python train.py --n_kv_head=1 --norm_place="pre" --rope_base=100000.0 --attn_scale=0.177 --init="uniform" --schedule="wsd" --decay_shape="pow" --final_lr_fraction=0.0 --doc_mask=true --train_tokens=184200000
MLP neurons of a small language model. Each row is named by its layer, matrix (gate and up: input weights; down: output weights) and neuron, and shows model dimensions 0-191. Each number is 128 + 24 x the weight over its row's rms, rounded and kept within 0 to 255. Numbers have three digits each. A neuron's up and down rows have the sign that makes its largest values positive.
After each neuron's rows, "fires on" lists the tokens most often at its 100 highest values on Wikipedia text that the model never trained on. A number after a token or word is its count.

L3.gate207:090137121152146131146139100106163120107147182132111169142109171171138090144166127115125147146131150109152125097168123120095115158138111173108143166144144127103148107177098106125138089097083094118199112140131127129159128157114127137115113152151093112121106130159134126119143108153135117112102142147159085127131109157152103113087091126135149113165125115147135117134102161137122144122184100148117142127143122116124113139144087142131116120101152160129132132088223180144137135136127102093104118138133120117088119122144142115102124119099132162164129112098092169147123135121115128171
L3.up207:122151101147137134126112107148173111133143148130088177130100169136155081122185138093128158167146142106144136098176119113124131137145113143139147128121137152122166123156095076114145097113113129129173120154155139143142132155152108135123129142157108139106091165132127127087146125148127126110097113150170111099145099121166101100102092117115151126185098116127121120143122145127138133129174104128126126129114080152127138150160089141129108129069141135136137135075199163125116120131131117090107106127147093127083107119154155142142154113094105138137118098069110182143117122120108145152
L3.down207:096172132143125108144101116105156109134164158124135158132099146133120156138124095091128129161138080102150162132155140136080127106143148156133114169109160156077122123134112116106158102148143087131135105152165122124180111155111111094111108142135077104138132146149159156094129144128117116145117117112152072115135112135132169104125112130152100117113104112149129136152122165131119149090144162182137150109149104169151140157131101130140129133128150188110116152068137145113099130142097115135120097147149113114115115097117140152161112176105108161156091121088160180113113137106122102171
fires on: "ast" 99

L11.gate297:168160105126173130104146126154132155114139158113151110098121127121149129119111148082106133162145159167182114141102124085129101176137130181103183161142135127114157105140104078137140114134131123151114166105113125178102078131151106151148136145149139144135105118130151165117104106150145101117069122150144090101123120138086166142108091133145117135119090109109131161077134135129131148128119081117127086124152141140126113121096064097121139158116152091110130142165125148149116138150127121179164137127126133136138104142123137125116170138121174162142141123140109146124144175147100149116
L11.up297:133144098131128121125144117106169130082108151132120137124164159140168129131116120082138144149119195125137123128102105129107114159122122164119147103150137111118118144115073133145095148152092132101125074113135122141140152127121138112161128121136193152129068106109131125130195156099152111097145161125075121142140132165079112169164150089119097097157152123129119113131117112091118064142093077132157146110077151129118133144131153090115106122101110127115132092136135114096134129114121144129095116116146186169125110131112134117145115168138137130139134110146169116098140111157104120105
L11.down297:061129110135136113117159100182124113119119097111108150147115156128102125126148088142092119102149184105120129102165101098170108126154131125120136135101147104089164133047151160144135149128116139084168148105130153114172137119142121128157133146094178135128148124119148102159126144141129118125130139109112120162112077132107144128106145114122157125140107130115098128131132104122159083142150113176140115121105142092127117109154122112115096194145091144128112131115163126120135112137120109131113155104144137172142129179104135159119121160098130101116092140065151159134118123142187140130
fires on: "o" 59, "ro" 8, "and" 6, "ru" 4, "io" 4

L4.gate24:082140149153115128101142173124115148099171107140125080129151125118140105133121125140128166168117110113111118102121103089134140105156103117118150156122131143091143122125152142072104084141155135047159096121123130150142163102116129184150177143160114076099119144086111075171146125147126111131130149148167146138121121156117101121072107128126102149137159094112131098121171154122117143101141159146122106130100098069103159138098138153096157081143161117112119150152111130133125125099146127141071148141126144144131114119107092132102116132128123112105110136116148138126127097137100116134
L4.up24:075133136153107124116134139144092135094129115127140088103162144105123117158130127151128158142132088126111106108127125112115140097160107109108154138091109152109146126118146144099120082133131149041175103122118115117122146104116132171144184136151121114103116146093116100192135122141097061128111144170170149110125126175122125116085108107139103128095162078118121149102152123123093138121128146143154110134095087076098143125108124161093165126099137103106124148127092135153118120107154123144087123166149138154112126122134070130120115123146110113113126125108149135130117124172097111124
L4.down24:125124113109114143152111140165123110124117130127123158088130089096112114152124121118179187158154146167110153122177138132075115137199142081152105171097120136111141111112136167134105129149145161116157131106125135144152121138142141142109153117155151139152129114116128149100090120130145110113158167140094128120092122120140106106121123117130152096141165169134137131180115138103086069182160134193123129127118125142110127143149145147124111186136131113108137123108094129098093105143156134128123079136139088137110161133145149106184179134104109124112142105128140125144114143135118083132
fires on: " its" 62, " his" 19, " their" 14, "=" 5

L4.gate225:109125107145137126098095131136110151123131226136128128126131185116127128148163159116146152195136143099147190104132133124130108163132121166122100133151148147114145085148125103126135096126093112129143127127125123151150144113154114133100160149133118086174125094148134120079126129113156126131136124098162109134134136114120124132150102166121163152129090139128158136113172149153075184119145107091138121109193094142106131093149102161132112129135139161111096139113137151118105122109089105084119128108126141120139115090107132149143148133147136113141103118090128117182126160147090152151
L4.up225:124162150142134100111135145156140123121152122123177156105128113140152099132149091112140145129148117084114111112134153141150107127114114144106159190174135140132143153180113088117177081142154132130172124131148144110134083133142138103125128119127085112128104092129107076113174139186109112124132143128206068122095117109178132094116130140140116125103112155117117126119134133102083106140136149154164128099123108114131126117178103161139145127094155126124147151094164139109147146132132130124120096101150099086077139116169158128131138123110092152164132154129119131158108132124092148126
L4.down225:083140113122197100124140121118155124139198145137159131123107122114125144166106093054143153112121087078130110138154111132115125108126142139108121143103164131092159109162128095111166106174134115099115110136112121113137106108145157141120104168095084109105111120119120122114146124141091114146107100122189101162118120142137136069128126153146106117116081109130107147150139140110090151110166135163143145079150138163153128127160109137112155153085157152114144123092126144100123151156096123145126101080163111108111151123125132139158160154114101167118130132133155120137118155131122108137
fires on: "ast" 99

L4.gate36:116159173125103125159114127130167109139111142147108069126200119095130125184125125146132112121136125084103103121095116118086110126172173111113118105163117161111132139139142136109123122116128098097148122121134116118135100119106163162140121082130146125136153152103120079128130126116156117092169185125143100157083097106077138143077126153120106127139106085175140155154121126126123119104119095132175138113148163101092164095153117166110162123120150142120126123115138128104104138134137151150130129150142145085105100157126152190123126102127138120122108155135111138161160109156128108095
L4.up36:127131152124128125095129135117159097117086131117110062127145117116126165189175117141140127126154128129110101150134127138119141093144151104118093096143096121124127126121145145098151152121124097097178111117096113127106135095102103173168117097059125141127132173104106103119137124104141140101176158122164124137075096121124094128100120142079151119156126118139205118188118147096160115129120130153120105133147132111101135101125105177096113115124133112113111126085096116110107105151155126136140110146167135125120115143135163155128092113141134103098166149148117147174155129096112123137
L4.down36:103088166118174087119081154121126147145131156116122107092172164110122109158134129176095126134135142115103170128097106130102128131147118136120094131158150132125174129184142136140137124116075170156114114115124124147116140104147144116142143115122137153166164107079140108154114142117162144130146095120121137107157106111152108157141112095116130104130135116150124136180146141078124094163124189154104141099195159105122119118198150136143120091115121161120129110097121151118103158104125125125152159127137125137145082129147087143125126108078149106132125123145146142148172135103148118139
fires on: " his" 28, "uring" 21, "=" 11, " 202" 11, " off" 6, " its" 5

L6.gate152:127106116142112146147154144115131163153103140134117128097110180137099105128160129117156094140121107140138130115074129135138168073138125144079115130127105136153135122100109127141138143159130117093144151152139093195144157153155089134095091119114147141079096120152117085142134128131127151116128166145120121114122110073143121157093141144129160131136159128108114133118156094167132097117134153164132116146131095139137167096126117117089083128132098082104121100099080154131165121162139131112114113106118129137054166118133100127128089118153090111147113142109114143124139165099101129069
L6.up152:106152104163131166135135137122156158136098109154096137131113146145115129143121135124142109137136127162165116096094129117121089103160141137117125131132073117144126114133097158134168121117119101114134085130098120148114182142162101135124129132164134152106083119138137128142137143111146109090150153116112142156124098105171102184146167089144097122145131171144120156123169124147112148118069136166118095123151113128145173093121113150086064152174102142089126137119099148137132165100132158137124133106107153094078139116142114146137134139143146106124105191084142106097096143126098099119
L6.down152:121165126163121126139110097135147129084119166126130118098128146131135147108114092111126115138146100085097125142109151132142102110111068143103091102104108110100107121152115132135129146155117173117143141160167099125155099109092154117111096098107163136125131120137094120105083126121172084100121084110154157125129097115180097126119145111132119112099145147089118123136134158124140138113108130151128108099109145135122155119168177142140147160179188145122170096136169136107141117114103155142096120160137096145091142093111134120104111109141125134122067098106167107154146155083120166109
fires on: "pl" 38, " pl" 35, "|---|---|---|---" 15, "l" 11

L3.gate322:159098111139079155123121106152146142112110157115097103129146127139140130150177143127095120095150084173113129128122152132116106171173142131106102073191158135125112129151136136143144149114179092149119149125108106138108109136134098150161143120157138087081136142113101099153125101125159090138154143134139111144114112108078151140153108108121162134132167112142146085142128135084133174105143144134152125091165122102137161132155152075152131098099163129148166127166117134114138145127144166132137125124150161118131101126160112132089101094153173146161138121121152109133181133123113158141
L3.up322:128098115097118169118098105135128127114118142069125120129129127138125103128137151096101100109133126148122094157128149129075114161171139118135082096190113141087103097162123096161135135105147127134110121121148132139113108137100088152131128116143149125101146177112119127154124080134145103093157144127087116137133118148083123138190129110164141139155163111135162120169122154092135174099117108129124104128170146098107145103145128091153128110105168156143170137197128133163139123102153142119104119119154123129156100128159135119154115122181172130152149126122136096140152119103133126180
L3.down322:106089148172127131152122107137129099117095139125127110135138134152144178100156136126147157148117130153121173137126168167105130123172145138122142104165123154115123117129091122113172175119117140126119132146123099173093072130125106129097139119111191109110097165126130125135117104129131125141127103154095098130123159131077127106148107077136151113097145120097136145142091139067097144087131122163186102120140122136099154087113150125147107125096137150152108120150117112139136136109117152131145155134153141154141092099128118139146138156138137070110132123134113120126178080128079171180
fires on: " Ch" 51, " ch" 49

L12.gate311:152128104170128115084119167125146167177107169148134078111143149107130144141125113164176113186161158133152099135107110141117129125121126097126118172151158102120101140111119105086107102071122147163169123105168100139077131094156101130128105101141152098117133111101113121135130137114166124114156147117131109104147133111123115121112137135161155159123117126135102137093087163157130118113167135114103142129119111116142112124104093143123089160120116151142094101144150141156146184129116123158129174115106129123144113105100164114126158110099137130150165059133127121123166121071139142119
L12.up311:140102111094129107107134110130138110111143168146123124131121091111132136118117134130100132141104088146143106093127095130096115134156098128112089136151085101140132143088133129171119145126149148112155152106131103101116135126152068068147111139132169118142141113148127180152119124133118119099119130119118112140123138163110161199110132143112123095121141142135123131113156084115136130121084126146170115096148112091138111158086149121138100138133170103152146144184146092163127186172089115185124127162103148144157122150137132130162147088080195163140131120135109157122142149117103119126
L12.down311:116108135116136117161120153095084142120142136129131102113126141082130136119173147124123105097139102137141144086120142135147139086111155145124160148143108147120110123125119121124144130116141140170093125132144174120161140133093158136111167113134225130092141132136159110109094125147109116116137108117109167133142109124128132156162125136110129167171103115151118152139143123191173096161138083136098087093102119116152156153107132092123126119153166144155163138132137116126156151121118146142192152107124091125126174172113105133172140140147108159135080101131074115155124131115134092105
fires on: "t" 34, "m" 20, "b" 12, "d" 11, "p" 6

L6.gate428:126129109152122148123101111119145097189087160147119125134147164145111160131155136128128085096143115135090097116115158131118113151154136118085132149173109089104112139156119132144156077093101125145181115153112098147145107107116094142119138135133139109094100135171120126104130093100158095138103135144111139169121104118138111176156152108177173149142190126136184130136136129153113130106104144122105147108131157125104149082166153145128082103104136150112122084114139116147135091127140157117129134116125155108114179112113140147151111106123164105123079117128108107155182105108118136128
L6.up428:172096150125114137139133115122149074125095093143137175124161128157109096121142146117120123105124149101115107082124114132119144122148146113145127141167112066126109139160103125161136116118104132104102128123083095193126134074128154144159160153128144127118107135139137124147104067084099130115063170137157137157135106119149114150156121105141163159157159152125179196143166130132118139134133161151106117133140181118108133115163126126073110110150150145127138086152126154161109093103111125103111126126124130128137146094137131139138092105121120118146091136110138125161161159131141140115
L6.down428:153105118144118132131108125163149134099107150132166137102102134175152086090140112130121132168132148122130146116117154137133117122141087201125128127174126097127090132195138127096214134165117148097118147119118103187157097103120110124123101130127136107127114171133141102108089103116141115090095103121116153134156119150151135127098120092130125109099123138103128144121138120134132126087113150169130130105126158140122118121151141112126128136186139138106124103163142127063149131084147146136163092159111110135129117082124089136096118132127111168131127108125145124142158162129079170149
fires on: "pl" 39, " pl" 23, " Ch" 20, " ch" 18

L12.gate17:130135099160158115087103122137091130150135194122105093158128146132148106119116110145137129152098169119159101104156100114142081140121119167125119140126148108116136138174133108151114151081147158080142123112123111103111151138127080106139149151157155102143138110117159148118129114154142130134132158117112136129137125109139112168146080153116119108146106112127063122125159155125105148146174142120106104103131126170085145133117111117115158129076153084136099142128172156154149132165094060128128104143125173112135144129080130104117121098098148121099125094130148138158171136112122168103
L12.up17:128070126094107128121145128124107182150131110145097137064147142119127135125142161139100159104145086185165100134111141146087116081128125094123097119116099144148160132171157158129104117095137082135136122101134131086130148166142117123142079158189179107100131159131153135165144130152119148161143116128105108123124137120130139154154143139123103142105117140162172114107117153128104110131112113149113132144108075130125138094157073130081103114108112120107120086157114115132104105120127123130171138149113109130104084135197100117121127112137153152136128141115103150113128088141119127144
L12.down17:112160168149128128119129104147107196125102143179096124109095192134138106118159141083159127109107121140140119129164156125123115147165140159140163136162127161105120150140097143168108095140144144151137132157135127140125141108130091146122150095093145146105106119140142096089115136146107137141117141097109162124157112071139165152147077155116156112134087104133143145133064119129169157133121146097143124117121114153104124119104107125139101092144131144128132161089116085151121172103152126108097075120127118113143106127133120119115107087132074099124142108130153142126176138141110177146
fires on: "b" 26, "ab" 25, "f" 14, "t" 11, "ib" 9, "at" 4